python train.py --n_layer=14 --d_model=256 --n_head=4 --n_kv_head=4 --head_dim=64 --d_mlp=1024 --vocab_size=512 --activation="gelu" --norm="rmsnorm" --norm_place="out" --norm_eps=1e-05 --positions="rope" --rope_base=10000.0 --rope_fraction=1.0 --qk_norm=true --attn_scale=0.125 --bias="none" --tie_embeddings=false --parallel_block=false --extras=["capped logits"] --init="normal" --init_std_qkv=0.0328 --init_std_o=0.00619 --init_std_up=0.0328 --init_std_down=0.0031 --init_out_by_depth=true --init_mimetic=0.7 --optimizer="ademamix" --lr=0.000467 --lr_mult_o=0.685 --beta1=0.9 --lr_head=0.00351 --warmup_steps=411 --schedule="cos" --final_lr_fraction=0.03 --batch_tokens=32768 --seq_len=512 --doc_mask=true --train_tokens=305600000 --steps=9327 --dataset="wikipedia_en"
MLP neurons of a small language model. Each row is named by its layer, matrix (down: output weights) and neuron, and shows model dimensions 0-127. Each number is 500 + 40 x the weight over its row's rms, rounded and kept within 0 to 999. Numbers have three digits each.
A block is one neuron, or neurons of one layer that tend to fire together. After each block is what it responds to, as a language model described it from the Wikipedia text at the highest values.

L10.down603:487495475438449490586478519524454516532525455513531533392419465530533510480522469515550518537518516445479443512492466498498513506439463507457493437513460479525558462454492494482496451516477492568532485490543476548430492498504496525467495505604447497565453499524540453453479444546507467490536507488510508522465503523525497482528512496544471513511519452522469538435521463504496514508487
Description: Fires on word-internal pieces such as or, por, cl in actor, opportunities, concluded, and on partial CJK or Arabic-script characters inside parenthesized names.

L10.down275:434492437515495607455466492539489466471555455504520464532534536450547494527520464487507537528524489500497458510538545489456623478437465519478450495422515508498513441509480488514546428471582577536501501534553492477435492484512551561528516449429588499515519429476516497494569429489518560441472489485470465494430465537489522443523469452523478474455426493488497465549552516457553492519521
Description: Word pieces partway through a name or word, mostly byte fragments of Arabic, Chinese or accented letters (عبد الرش…, 蒋…婕), also Latin pieces like Lancast-er, Blat-ter, des-per-ate.

L9.down526:483405488463481504530499578514540547471548471539485487509433486463504491496484505486490493445540493495467471500523536449405525530486456538478475500465546537507496530473492541442463512516436499494444461418512445484521506422551477463476472560484496476436494496524619489535498448444567508474510472491498514498532537441522514516400493499458481521502504506465405509563523496441459511511555
L9.down791:580518522497516532480524526516494520537519461387494524474500543478490471511469542477427481466497499532459540541510444532494492493459463514481473553470543530467505495505553475462462485535498444389471472558541548450486457468505448581522440546485431511444590459532547468552500450469510523484545509513468519447494432513531460461443534494464454490514473423515529470469427437413554460511524
L9.down868:488445505463390542510422446527611566495526552537516537503512546483502425445525491472552495509452515487450453427513508540498467444458529524512532517522471478451518568510540481541478481508496591484507526501511481547500480483515544477553490595466487508466426462484611495560522491450513411452465496502454493550505456545496504376503500492516461529494409554533445420549551514453444433412522
L9.down895:453529553450510506480504556449500530508515478512509520509595513524591384577523494530480527483511525451503503428515518482543534478468527568479481492501554519517510528525477513489472458503514555527499515548465493503500442533504484554590540541440576516470532425452535534531510483590506461499469503495442448459582529547606496543498499518563495518509512568469459543489469494479421505481528
Description: First piece of four-digit years, mostly 202/201/199/19, after a month, comma or parenthesis (e.g. 2024, 2011); also middle pieces inside words (metres, Lodge, Romanian).

L4.down2:473532544452496512455449487522488472518495528473509458495445530486526506559490474461473513488512527514450459518478531450316439592488499513520548645451491455496484459516562497544505463423509456536507489487533529496501501502555479473514489495508519566456524548459503448528465537538472492519464530506469450500491534508457514509518521529464466511496452514514486480443462496498501505499514
L4.down48:483510462440494491430504499482515505504556539452400366512531468500471469464552490488491460330436529520486589543482522570423460636528520438476499536436399462448519463464533463487497484503494466474478460521465468498537495493510550477482559479528496539510535475376462516458464559486485530464475522532465512515510483484497495465436513533534482534471501463514505539490525398456547527492515
L4.down61:486544502460509522520533537461473499481400449511498426459448552498493459432464500483473489451475491446494460526508535541458495549490470481572493471483544375385496531436433544492523533509459497463528477498574490417555509505552526533491539498464523465497525526489524530452520548510551545522526499544552502464439467473398485526527460452496528459550543516650523542471495371496468558539506
L4.down134:519576482548474544504552480499525481516455460553474450502584488544493535401489490505552501378479552495485494460536540532467515583492517517500474467495500380360468512495484463517476483552506487495511500486464499437549532545502465473505542486456526467463485491443518475498538541552450508467422458494494496477474535502497475477507489474519527457493504536655542513499482408498541544459531
L4.down367:476528465546525461551519472512496480511476437553518472492410462483512416437510480460479487509515488483498459509451477546423460548542435480524455526477489447381518517482469477487471526468509524470507506495529511383489549410465522516512570507471487477498524502554523490486444586560565464540550546551554464501492470476489550491500503420525529439506580432633508487425531429455497555519518
L4.down441:555576534439491516472492554552521528502460553449458459498442522531505464509501443464487530422471513506533530527486464538373502596541500505508543535538557424453483481488463541495465504482476499475488544526492518477522478410451555507516543507560525532495494469368526512492559578503503542542507529553520454507455427510437494519432547503431509506465416525650461431481503383512451535488491
L4.down732:482585495483493495509375476430496488513476419473447446510485516525478427478455497495500539427484542449549501466516534537418529581553514457418470503557401489599525476519515489549515553426547463520530497514453496493434507539596488475480449460520524453531507506497517451544539484489491459556534476520492482501484397491376497494497459476488522540508466562523537500474550435500503522478428
L4.down750:488373520466482490524517550511479523523529512486404494511476532506552505507547522504498489412486493507506533496458491499511496542515464514426501495519523490586482488485554519510524531501512515511491471491549480483553499472482510584482484587500540584526409504381507545482504482486499576475482514519474519464470476444512543506442463510488458475496550537645535486490532414478531523470501
L4.down782:486540491462483473499513493536478471523515509519464457505491522454502450484542508462496534497547480497444455479505504482440406504511510539320480545477379567562529423499501453479494486473589484508457537541526533452380522471491529497504491520466464526496498508451540527505591450457553442493485530421486484446499522489571502485492520466512451557446515526544509553564496532521477540506473
L4.down801:439507502519533541544532521546475515519445481546509442475559465488502520412511477481520530352468477439452455504513489526423500534482500534512497537516477403397493538522504477509492540481474554471496469545495460398544484451483490489506472499436487480474495467468494484463520535492478508513461507536524496515499463522467533532515464510513496496496523516687503454480433494540513471510512
L4.down804:494606539469502504555424450455504443531494446525377425529427455514468545435522499503508440387427510497489477538504470491415485580520517508519478538491485444403486581478532500555479512369416460521516534514498462447504491507534482541497498518584465491502537437458499456500630531549518573520540513518510457491462460498425466568481559462486476511502520489560536504494525421523464483555465
L4.down822:475531514493500544480521436493521465455578513525494502501480512468482450514500440446510514433502503455513535467466453516499424541501483457573458479522537504542503533437534416444506445545464561486572516491473446512391508579509526485514474548519503547510482461470483494495461503525497648470423549476475543523506345539563466590511498491520604560559447451445510480549494460427493497480534
L4.down873:523552501454476549509530481497518500534523521559526442494508501532486548455487499474474499391493423467491448494472562495476442546514498463496491521455529394432428472578475495591438444492510467511526502507462514421518508536467506499451523428495495514510487505450459468505478556524477490533499473505491472514488428506458479548505497491485543428512462485608469547445469406476522465481501
L4.down976:510592503479536521505503494475542477478473483514525500513509438530499486470527455516467520360471509547516494510500489520360474629529556452452511557469468361397474476466513568497479467534485455521501494464423508462526529537427531491521540504482501497508503421463498527514543576538469484498459460507504539451483441480532465489505504523496519495498438543588523555449516386524486511438502
L4.down1013:457522561581516498490507481477459485535503465525458555496442438536477501440480500504516467416443499466490540522481462501444487553506504549527535422541487394358483568498491489548488579538493512499483479529499469467549454496534483463505525571559490535562501473492448563540570569498498571461461573479514524505511435489415489575498517498553499482450430528580493475444504400549434504503560
L4.down1015:538535504441522489497492543511467526481504457563571497522456518569539527522557494502495552368489510450485512477399537493407506598478540447474510517464474417504581551411401484529519598464498543478489530492525496453436464506449447496521479504515506504531532447448473541507475500511554498462477558502553505529480535552437477556516507549455615527460482527487553514501454415492485505557466
Description: First three-digit piece of a year (202, 201, 200) in tables, citations and "In 2020" phrases; also score dashes, plus signs and table separators before digits.

L10.down351:515506460522455541475509561468549482462452503454442535521569498431421521483518466517519477473511502410522510521470537454389471527456516457548539546540525585467534506510465467487493540541464520508468477532519487480518545467453579455530459471571469528469554515485453462418470507423467578585479514618543508454509585547486457457413473484553542532516478519522444455507523538514532510514491
Description: Early mid-word pieces after a prefix, like p in re-presents and le in re-leased, and the first |---|--- separator under a table header.

L9.down236:471465468520515488431550505487499423545494531454489480458503492552509506533423520509502564541476533481470547434558530432565535531494479507455424465480545485480482420505529532490453442444551483479452510488462519485437467514463532499503486542570504420471538536513551534492522545529463539541446496545556480497518501578463466474507555499552536540568460498509477551434427499463484525442488
L9.down324:408450528516499471488521458516442502476545526469504487476439544609595539468479569501553538505489472504410496509518468478587533540482473598508507525453462423471547505548457564459510490539473501462471529483539530533470490498511516532525571586509484517545437497482594497440546417525439505501425527521547547449460473495523510505503480473542546445513565550493451451513451501457567500454439
L9.down559:479523565486518480546561515453507465492457484404544529442458524461474502462539540509507512566475491423556527568477464475478502504428471453474494404553467499529522492528451416524516469479529491464545496443482394475483472437540534466513475523467567516467474520464522524480479458568491569508542484477490495507493491535521515521466489469500543438516567528570494483465532468476573510564513
L9.down693:443425505537468541518536420462512507520510456480508462527451575543408517510547464527526519539514453510446514482550518476515438461521462498545498525508559480491532468490503457446567515460519539516489511412541509473420465450486523434592528567530461526529529494485593517506447488543547518458485458492602562406543480551554504510566556473493529509589479451458419506483408540423528510461512
Description: Mainly the |---|---| separator row right after a table's header line; more weakly, early subword pieces of capitalized names or words (C|areer, P|igalle, St|reet).

L4.down73:496559524537522475464563468536516551457549478494435537554415547510491514511505539489539510594544538451439606505527515464478549589460520535408554523582466501551515552510494512432496508499525513484412525528563438479459554463490563494530479503416504552468459517515563484541521438535496517468481484481534527502511397492516446545511430498507557538523586470546531529478525587456484481523489
L4.down100:406438465490491523516517466482519452476462537509540529490495500508485499506480505476489504479503444474479484457464482504519518456444465543480515522472464441515444504512413462453405499567481516479510463464480530466514475584460426492466510456475501486530506552453523481480564538474533393503396512448525496543526460510509482462498514505485481512493584520507448476504481455461525485491569
L4.down120:473614433491476469480463478514510527555447521550539479495459507461505537487531478431467503534471518439502534552527448553489476552524593533534465525496480550593436511550452510485513558520539475440503535491567512547497459522441444451502545405415522442534531543490483497510527485565492534527551485491497511564548515498543525550523532511452565582494458448555531486463480468458451531490490
L4.down137:521572498512489453451456503476462478469515614512512501531430470468519447482464492468505493493480473457469539535502467467532489541446533516468496546519466594601490475463488523423453412521542565438467540541464484461411490497504458457519477500500515527488510472481494531524529395474435500540470563494504499501513431501501476503544469530508542522497485478432545537465544467503540470550516
L4.down253:474608536486514505476428509494508519502482510489443499509505478502498520564495486487530516544499491492481511511494482504409385533504497485471502520512422528663462515510501505516479476490488502505503504490501489564522487507492510494504472505491483483517492498472495517515511520497499534476512479496533509478483467511564493509519498495492506530506490498456500496495454341535456473517498
L4.down357:468555546466464436605600497522512529521553483505478498473552537478424460434522402453540484521493516465465555544503406527427487503475470515526497462566445367416539542566469555499478452480559499541552529517528476442498538472502502559460453481404547495478547470414521470510479523504553516500459508530515470510523480516489552489523485546549527561473529530605450502506507549495504526483472
L4.down400:514523478408465487563498500521469466476464485509503528470491528520493517446582518512471470514513477475490500491537463482489378519538498477457500550523478530529528427432500521487505546432460565529468494587516564500476567508486498480563564505455520483569566484490506516502532510494457506507451505422474498545467474536554514471488524501464478535558468498398501546500450387557525523505466
L4.down429:469538443448514498494471497615495495474470507542558384472450487568475523552515439504536528488571453500460471524546435508434475607491516514550473503439445523553507461519476552477539458433455479522514509512516537473554493488487480488543464501419541452503520569498537540519516517504477558544481497514605524548529492529510470541602533522565473536529527487520495459472481503484431520506469
L4.down461:516592517517481485520522484497507505469480381514498456496450490528500552523527535521470483519557533510502506537529610496449485640529516455550435524453598633515464491467477523500497523444393531455535488535546531482491471461607555451454525476512532459521534513496564506476488539477519582428431504493518512451512592508462422587429488483505457473437477428534526521530567462515501493522543
L4.down519:477472522478557531523455415492450456480502514514472586498595480569514589383487520438519453537513482510520522441510527484548461492491518496456480492492521525620538570513504477508515482384535488480483496474567489423367533474533563503522447534518481444528519521540507517440572354531481561526490483441498454487485346509503527487446536511556502518539549547501467467524480571487467555466398
L4.down546:555466512491490549478437559597455523441509593426532549471486568557419483469484533477505463512527472473446533473531453491476460555448495505552488495492518563634465468432473493474490407491494546472492499477483500483466537494459555439555438509477490473564579574491581507600474475499416515511501484496521485526579451448525544495518472473502556496538430488545543561478507547510545539500512
L4.down590:521485478548493477482440506521484520525491570499557467507499477463506536502523555501537588557488454497429474467491388470392479647449481487507456536523419583546521471497521506588489454529510501464465492522426505512454485453459518474516521497418501481455491519540505503469463478567462551492437465497493470577526557460515559527486500447519455548473526472474536456486468458550561504532522
L4.down692:459502478440497463405460526501476497514423536477585430523524528514529543563474490489488493482504460467484540592557457521493544583505516550541522521520541679562462508540504522525495483440516484511485475526471451529529424496588442493520518505546547511504546522452524503472537530515523576486527553476537418485511467490505489481475530418542434559523432472514496485487520440449469497517489
L4.down741:523486510421519548495538539527474459501440534485563354480439498547562511525522519479495539450512498488444526455459441471468486540489447421532473483476440501589560411466556488430550450447540438470496542508437524525447517533428490494514528499449526488543580488485448453480483476504531540513475506518541511476510546482530504456469489457505547549537503457469491418458529477473474477498445
L4.down967:524520456504481510557501525478513489504484538477491554530535507487484532562472519479532453518549538517494563511461475569476505529512531554491537534503507417461469468509503487551476450487452496520478518474498536540480554533527503467526522520536473501537469463556554525529498522494549503526458479488528465477522583479460532517509575549504532519490507494644466502526482493521483567516524
L4.down1021:499574476471438470476506438553564498523464544462535453543457457479473449461455468493456462506510545422552532491508475483511514482563483509570492415508512509496478406476535504550457419490490549475542552499443529519468486492441525541496486530507433477464505465481490517482527573475540530551510528457497471506392465513529454433582585530502535466453522512490481529524582453512459507577568
Description: Partial-character byte tokens inside non-Latin names (Korean, Arabic, Chinese/Japanese, Burmese) and accented letters such as é in née; also "Mar" name starts, "af" in draft/Deaf, and table separators.

L10.down487:488475529535498506522518432536468548531508456530516518447491537590514509509482486466580498544488484561468459521532489480486531488388470505499499496568530487499551510477445532469527518543484489519475469551499542510430489440515516544536491413510517486507424480494505473520525463532469493399515518487487553518419470481500496425416514474540484553477554498505569464417487424481519492470463
Description: Range dashes, slashes, and ends of month names or words like early/late/to, right before a year or number, e.g. 1939–40, Febru-ary 2021, 3/5.

L9.down341:506492505502445507498498483509548514470510557507512572553501540461491522503485428516540477511541469495511490554463485514561471486461481482448519524605483460459507592488397495505490478516523450480498573519543468546452514518551453542568466528436475478486484476497569416484474529524500498513504467431494511551515509550441555428516549496505564485433498539470451454550457379479463480505493
L9.down369:366479464470487420472573478525506492548573445464504615457437498516544496509491502505461481541487510507491484538544501523553567499488492477542522507480572503519502445553537461498524429517435463441469499461536465504485451491518518570534460532486507476525525510481573580472541503543469488436583529508467510562498552490470481523521459540495552431450430525506453511504468479504502517502511
L9.down483:549511463553519408528574467514522488512473518613519468499567563489482575484575523518559477487484526510513438529487464581502528488395501513423473481531496477509539500527445513521489510482481561551415533495504566497578530544519492477515477572529512484501485547459617534531508459473501463496512476514477481543495502515509527468487466526453467511532534494439430541502504477422507477495544
L9.down908:447488473510445465510449504501532457505528542476471511485426502494507510459507539502525518468500485534458470467541525520466530560478503514464474590498516439466563494515475536525476496472523502450482499450524465472486496523457537443531454591451447524484558491503580503550504501525572520553548452528456481477530518504495539494543549475491502525529474551538404470498381492428511438572477
Description: Incomplete word pieces that need more tokens: non-Latin script bytes (Arabic, Chinese, IPA), split English words (commit-te-e, in-str-umental, D-rums), digits in tables.

L9.down181:465493560533566479492507501474482465471508542467530440421509550490574455597447444529506479514455478539521541473572491492460506543421476494549479514473440554496536528465485483482469464437504537462510454461503476532505496540453504541483518382568490545488521435529429608520465494508412514492510502479516559493450447549546520554442473580544470509524513501446541537437505522533546487506515
L9.down360:527494479472468564484488422486513459470500540566471506517491527509615488342500528528504449507481504523534446485511515504489461526470498496502495536465457521559518460512466485498508501506507502522525459542490503433559496448557497516479469494568509440503420485572489489462557535527547477409563495545538503508503468534514466518459544469452522495521386536500500537497467507523433503466578
L9.down362:594515501549431473489499535462516518486505454549526455494486493468575452552535488465463497508541459411498463561463511450400553536598468519533482479490453490543496506508469459471460518555521518492552538480510459536478478550530517496534488434527487460456479477503428492543502503516428537469469480490457502465516543488509481501436479520503495526526494476493552587475488491540470492506447
L9.down847:520523399531512512490536502403515527499537535520521440465512473523513482516492562599503518506626548499547529468547514546477499491538498451454468576607474519537571464464500522428500515536528447503471555454584499500524448491467445537470537465495490552487504498546429493491561519487475499531497508561491478541517493442539490577463499486550528457520476530518617560462529517538442478477508
Description: Word-internal fragments right after a prefix or first letter, chiefly cl in con-cl-uded/in-cl-uding, also ou in h-ou-se, str in con-str-uction, plus split CJK bytes.

L4.down32:498468467495513479530522449511495533515495519548539507491536516450509507358516485493551533500463552497529510478483531520456414541512476474493485503465527409351482506520528502473531496544505522501501492516492497399601488517494545472495507554463488505472526472526514487517532565542503475504491487497458504528491458487342494512525514492491472520527521482652534484499445450495482462470501
L4.down92:480513506502583472471591486520486516457504452479462442501372506444489527487516522492500524455491473491528501565492492436505467572462542494494568540470485535412508507498521513455488485377431456560433566508539482524450506504527511500478455480508519501484555460491444501506449482524513649535581471453498531465466497505443515522469467539517572516511529501579530460484504520484466468484525
L4.down96:503444518518510514561491498492499505448565544498493531527460458431504519509478491465475488443511571444566512486504500476453460512492530573444505534536486530445483524449483514478532479513502544466452489428463538487548430522504549500522509556533529502543501494486524482468441555644519541493518494458504526540531445452477553468466489530429456518515484549552510603476531418513436559455555
L4.down121:483531465468442525514406542487475510534517516479541504491482562491541501412448470459467478448566499472450505548492493571487460578530560533529555508559483484537503507468531443527490526488509513484486526536501477429473445498443447484491449480522520585459474539491510471504484480478504582516521520569505485519479405498420516492446533538494598518478519489563517472506554486498537521474404
L4.down256:525461453436488530557500431524457536508511514514501474480499532519505512505498453444534483438485474490480467483516453498530398471506532480521526495489467381535485521481476492607511496546562551490554499532517568500517529511506543457473469454505482514500544547459485498463469502446573524556496458439569478528548512531528455518543454453497487482484499471515527574594504455511520539496501
L4.down265:531574434469500498457466391450450472522551515569412461533508511492524581499543532536448467510503498548456569502502468468429435449493546494533512555519450517503473417505491505474554467493493420489508461509509510551504503446595584472512530428517547530507459472477394516547519500476542509475507604549532507429442459493570475511524502496496497537491547520518523490490460435474575502515528
L4.down330:525533468447521454535532521501507518514548560448540476520504527555443497436519505491470498378480493481473507551561505445476380510445527485559502547509399400438471529542498526495479474530512529524534541449548494474499492515507443520537464501605489507542506441426458506510482546477554493477512574576470455526515449501414532536479549472506549482546492531537526469446555475505516474551510
L4.down415:451542473443468512467506493547497444511492462543493495540481499487510434499457523466517533494530520526482468459490452579499517518508539475577434413480420520513468457490529532510447437505498535499489538530500529476498489591423506499576491526490447520488485537518504496506508523480530501502507472481515436487505481520519497389566579570479501493414513458518491513540556505499465580523470
L4.down458:496485544493504560592510456511556522467477553476460503501445532434531565528500560463486553498468506484498507473553471514414524466551511408507512488481479450472575483506513417437500445445515496537520552480504497456521470477561616436478503484546474469497515497496486454435506456440519608491520473568430509524486490509582425536500502485550535542529481491595534439564555491471530492454526
L4.down483:478541469448480472519503487511477470562501534431519433509449505506529503482534448533461529415528462563495553491535570503453458527419492650604486522546461447537449551496438566532539483531467546440546487511527472513543542475426498432499452556486551498506531447449478528521558537525496484530524522529445495533565499496518482496504430546453503524529480423444537511478491443464456460506436
L4.down498:541566490470540482462495473473447456500538518522504489473435523471543508498565492504488420477459536443503533549525520510437415487609503497522481483512470453616502495487511507499462547406493493420465557481487527453483478500580518465520502474534539509489530530435458467531546521443505518472517506555427552548495466560516525563518431570467490448437493468446503539464471467458529507514449
L4.down505:562470420444442510525483497496504484482453472496393425549469541488470531527440486454530523468461475446501567501526490529504479577468521466490491449485512377483551494519497457467560491462461485488574514519458544528531475520524557482516526496551505526492493402413432470464498535456446519485398510487510428553476438474512484524519531523529512470472444506504426568488486527476480534482503
L4.down522:491515490487503460574550486485502524516496530532532537484522526465505524391486457496530491508452525526547492472457538469414449533548494491528478479476536381435537495513490520487520516540470484546497510514529495377587479475517539495532463535462481473504507478524526462501574546507506489475462491527505482515476474507373490496521507486485519506498495509682506494480497405559491505506478
L4.down654:473516458506485490455509441489457584592468520593544495448491486529544548497507500488472456524513474513489503447486504554474415457505478466508505525517460511533511466497490497538544564507527506500505481551499574487440527467484500447526521481512503486467488495493522453466520457481566511470536512469468497524513514499577474494473487513490457553547515455538500549512526442514541549460502
L4.down978:516462432516505455460554549472476509527461534536512578515481521578502541430507506492509457442505513543494498530492476544596517504552501552546449550506423491524478491542512485484490519533453462488460526518534534401454473494524479478484492426483483548473484483490504481463459527503448488494514512502453418514549562465547529581464511556454511500518414498500447502481579491533520494489511
L4.down1018:444503454479517448440487474546499522577453594457515526554490541462542456495479510454535524497535487469465442495510436449509515531576496461511526610520547509561557426523546513609469464521497518453498539512549544491422513496483499488482496453570500514442469448469487454499472497521491538468536546629499555553548427490546501423553470513478448538488488495513485434554521511471493546533475
Description: Header-separator cells such as |---|--- right after a table header row (election results, sports scores), plus mid-word pieces like it, h, and numeric table cells.

L4.down35:433570510519471511432434513562545499504533497456475475529525536465479521529511453528491492479499489513503551522504475501412405516479488473468490538446428501523448492504508526528532506525527499464480514461502508532456501519458522456489489469466495549530459497470573502496536506477494540504525511478493510484468404513574500493483495485464490492525496536413514511565523328523523535475506
L4.down37:526566479506495484483425479489503514534515452506439486490470494482475442548498502488508499556473516486489501512482524467422445531493512511450527503524444567596499459511540476551489482510464549511491516472528487574522520483517484547488515503505501513542489489490521522476540478507502562517489507492524457468501491526555477496464498503508494490526475484450486524499472387494459544516511
L4.down45:470563485457498512460467501542499529484484529538511504507490413547531484510535490474530459547483474566450470549486470490403495510459519513509486508549495530518464504509529594493477523490539551490496467452490460556530425503532467513442499499502481465527497521476454536458504573503535536488481491522435472521517460542551490442485493514532521502489553479441551542517532383562531488523524
L4.down59:469565500448505479447434483493499500525531556499475527503477477497513512531512463482478501537500497498449523515501506469398380540485502514474474545487499553604533504479491502503502490509502506490505489500513478551501486507488531474528495509510529497513477536515492512505494512500488546508524517523500471449474456509552513498512496480481505508499502538446516491508546366524514522518476
L4.down67:485559565462503475520467531525478483510494504510495506493471519463517494522461488538535505542456511492499522515505504460412460514465511541497478502482467546627504491497488510467487497515494523457495513539482474567459483523495467530544534510485554464470516489473489477501489476522530550507493508476471516485527464507582518500482479539462556508507471504461524514472527366540483474507518
L4.down116:477573478442521439527458536536440527484540525532446553511511495466481506511510422486491453508508511511454494489498495419415473521471521510446476533546480521543515504488486495538488486514553491517516495472488476499475520509514451517512511480517457521502483484510516460517561506537481531509490518525440529478492450529561479425503528460447509464547508534413496544573495380545501524478516
L4.down164:487507453551608492481544557509494441453489493487466513437558460534598533495526504507525516537440518478469519531491424476533443458516514508452487444500543572431484454527499485562536508461577491499446514492455516511572493508609530476523553433556518532516519562540487471480501548529526595489609543487468546443419539454565486470486444509521478448524429532432496514512418487481519543536527
L4.down199:516512472492548510514474479469492603524459492452499523531522497429489482480536472517542503472488442562512428483458477497617456481480499523487557527479393434615531485507519528414473492416541514436530549488421498459456498535544494555430497553452525445523526524529507514513434466484543529520624469500467565494457438533407549450484498518449529551510542479485488491503481540555445445510459
L4.down332:487580461465475487476501498461466494541519504527465504519537485516506445509519473508515527535481515448507510483505489492397428551521515525470481535522436511569500504491534502491482434480506485495461454481502468496515528458522545477472534506544523478525476520459472547507478502512515513552558500494497458463472456482569562460463511456480469467534507477408496536522577342563499463546475
L4.down372:514546550511511477498433494491517515517495480497457557537413494489510496532544470504437497510508488546468501443471507501394369531463541514485503515502464548558476461547504500509520477478481454474518438497496463501532506522488487476498478460502467606477477518521484493451464493479483556511566485521523537476493405530532503465469510467489513494494430496477512477570558303535560521477478
L4.down388:471585475472490524460433496508503478505506454481448492497485506516513509546486487491498479544501500489497487480499503504393406521509465475453489485493425561617493508501481512495508500496495496503522505490488522552524487503490506519511488506481492513500472503481514497533514506490495537477535498504515521479491458508593503504509501525507498483512488484436521500479485308523498493485472
L4.down734:476602507475481472433431559488499520533542513520523471483495479463537436533488503480507535524537475506434519531531476509411424523485532480454477513477456538574549523460550514548470477481513490477498500482500464508538433484499537505453532502487495476478513481488510527512432471489474557519516518518497478440515456478564495508501472482499492528549460495467559550526557409482488481515505
L4.down736:492564497501486507467476498512461467559535489559487520470458519498494524518515488501532495516485510516399487467586468539440394524487522469438519532493462491562553451454531505484422530532450541519483489506487477491495521391492448552564503415483509490487496471471547529507474590499453560492493466537477494490498490484550519519459540489450527484502487489423497507561487363546544494543491
L4.down776:517573500485509500476401513528485495495493497484461476499487476477500508564481492492494497543485498503494506510493501501396420521500490494462513524506444537629489506495520532517511491488510515511494520534492497577522495516510510505519518491505485485515530473505515505515493504527487548489513506500487511530509462492567511491489510492509530497487512485448500484521502340500490487487512
L4.down851:531531501479484498426493507456470502505491497493477491470496470489479473564488562492490491543531504566462465479509577470472382547500484508491475497459433640618474519521511516475536490504589521520536508525489517442504506461452493487489480515496491491486532507513531517526502445512502578543504526465517473502508516464520450502461489454527492492520485459417467529509527483452534524506470
L4.down859:467503532453443475502456519532495469495532473491483412460451487484472493549459493449413500568534488518523436561513492553470501472463554589565539506521504531449482528498543504483548482499496512485487501530460485525570526495476565534492485477445530532442562529491531500571494513460548550504513489489495487474544469517493558452497531505432445514464518512518501514498569398467510503562519
Description: Word-internal pieces "ep" and "up" after a consonant, as in Sep-tember, dep-artment, sup-port, tel-ep-hone, plus CJK bytes and symbols such as degree signs or §.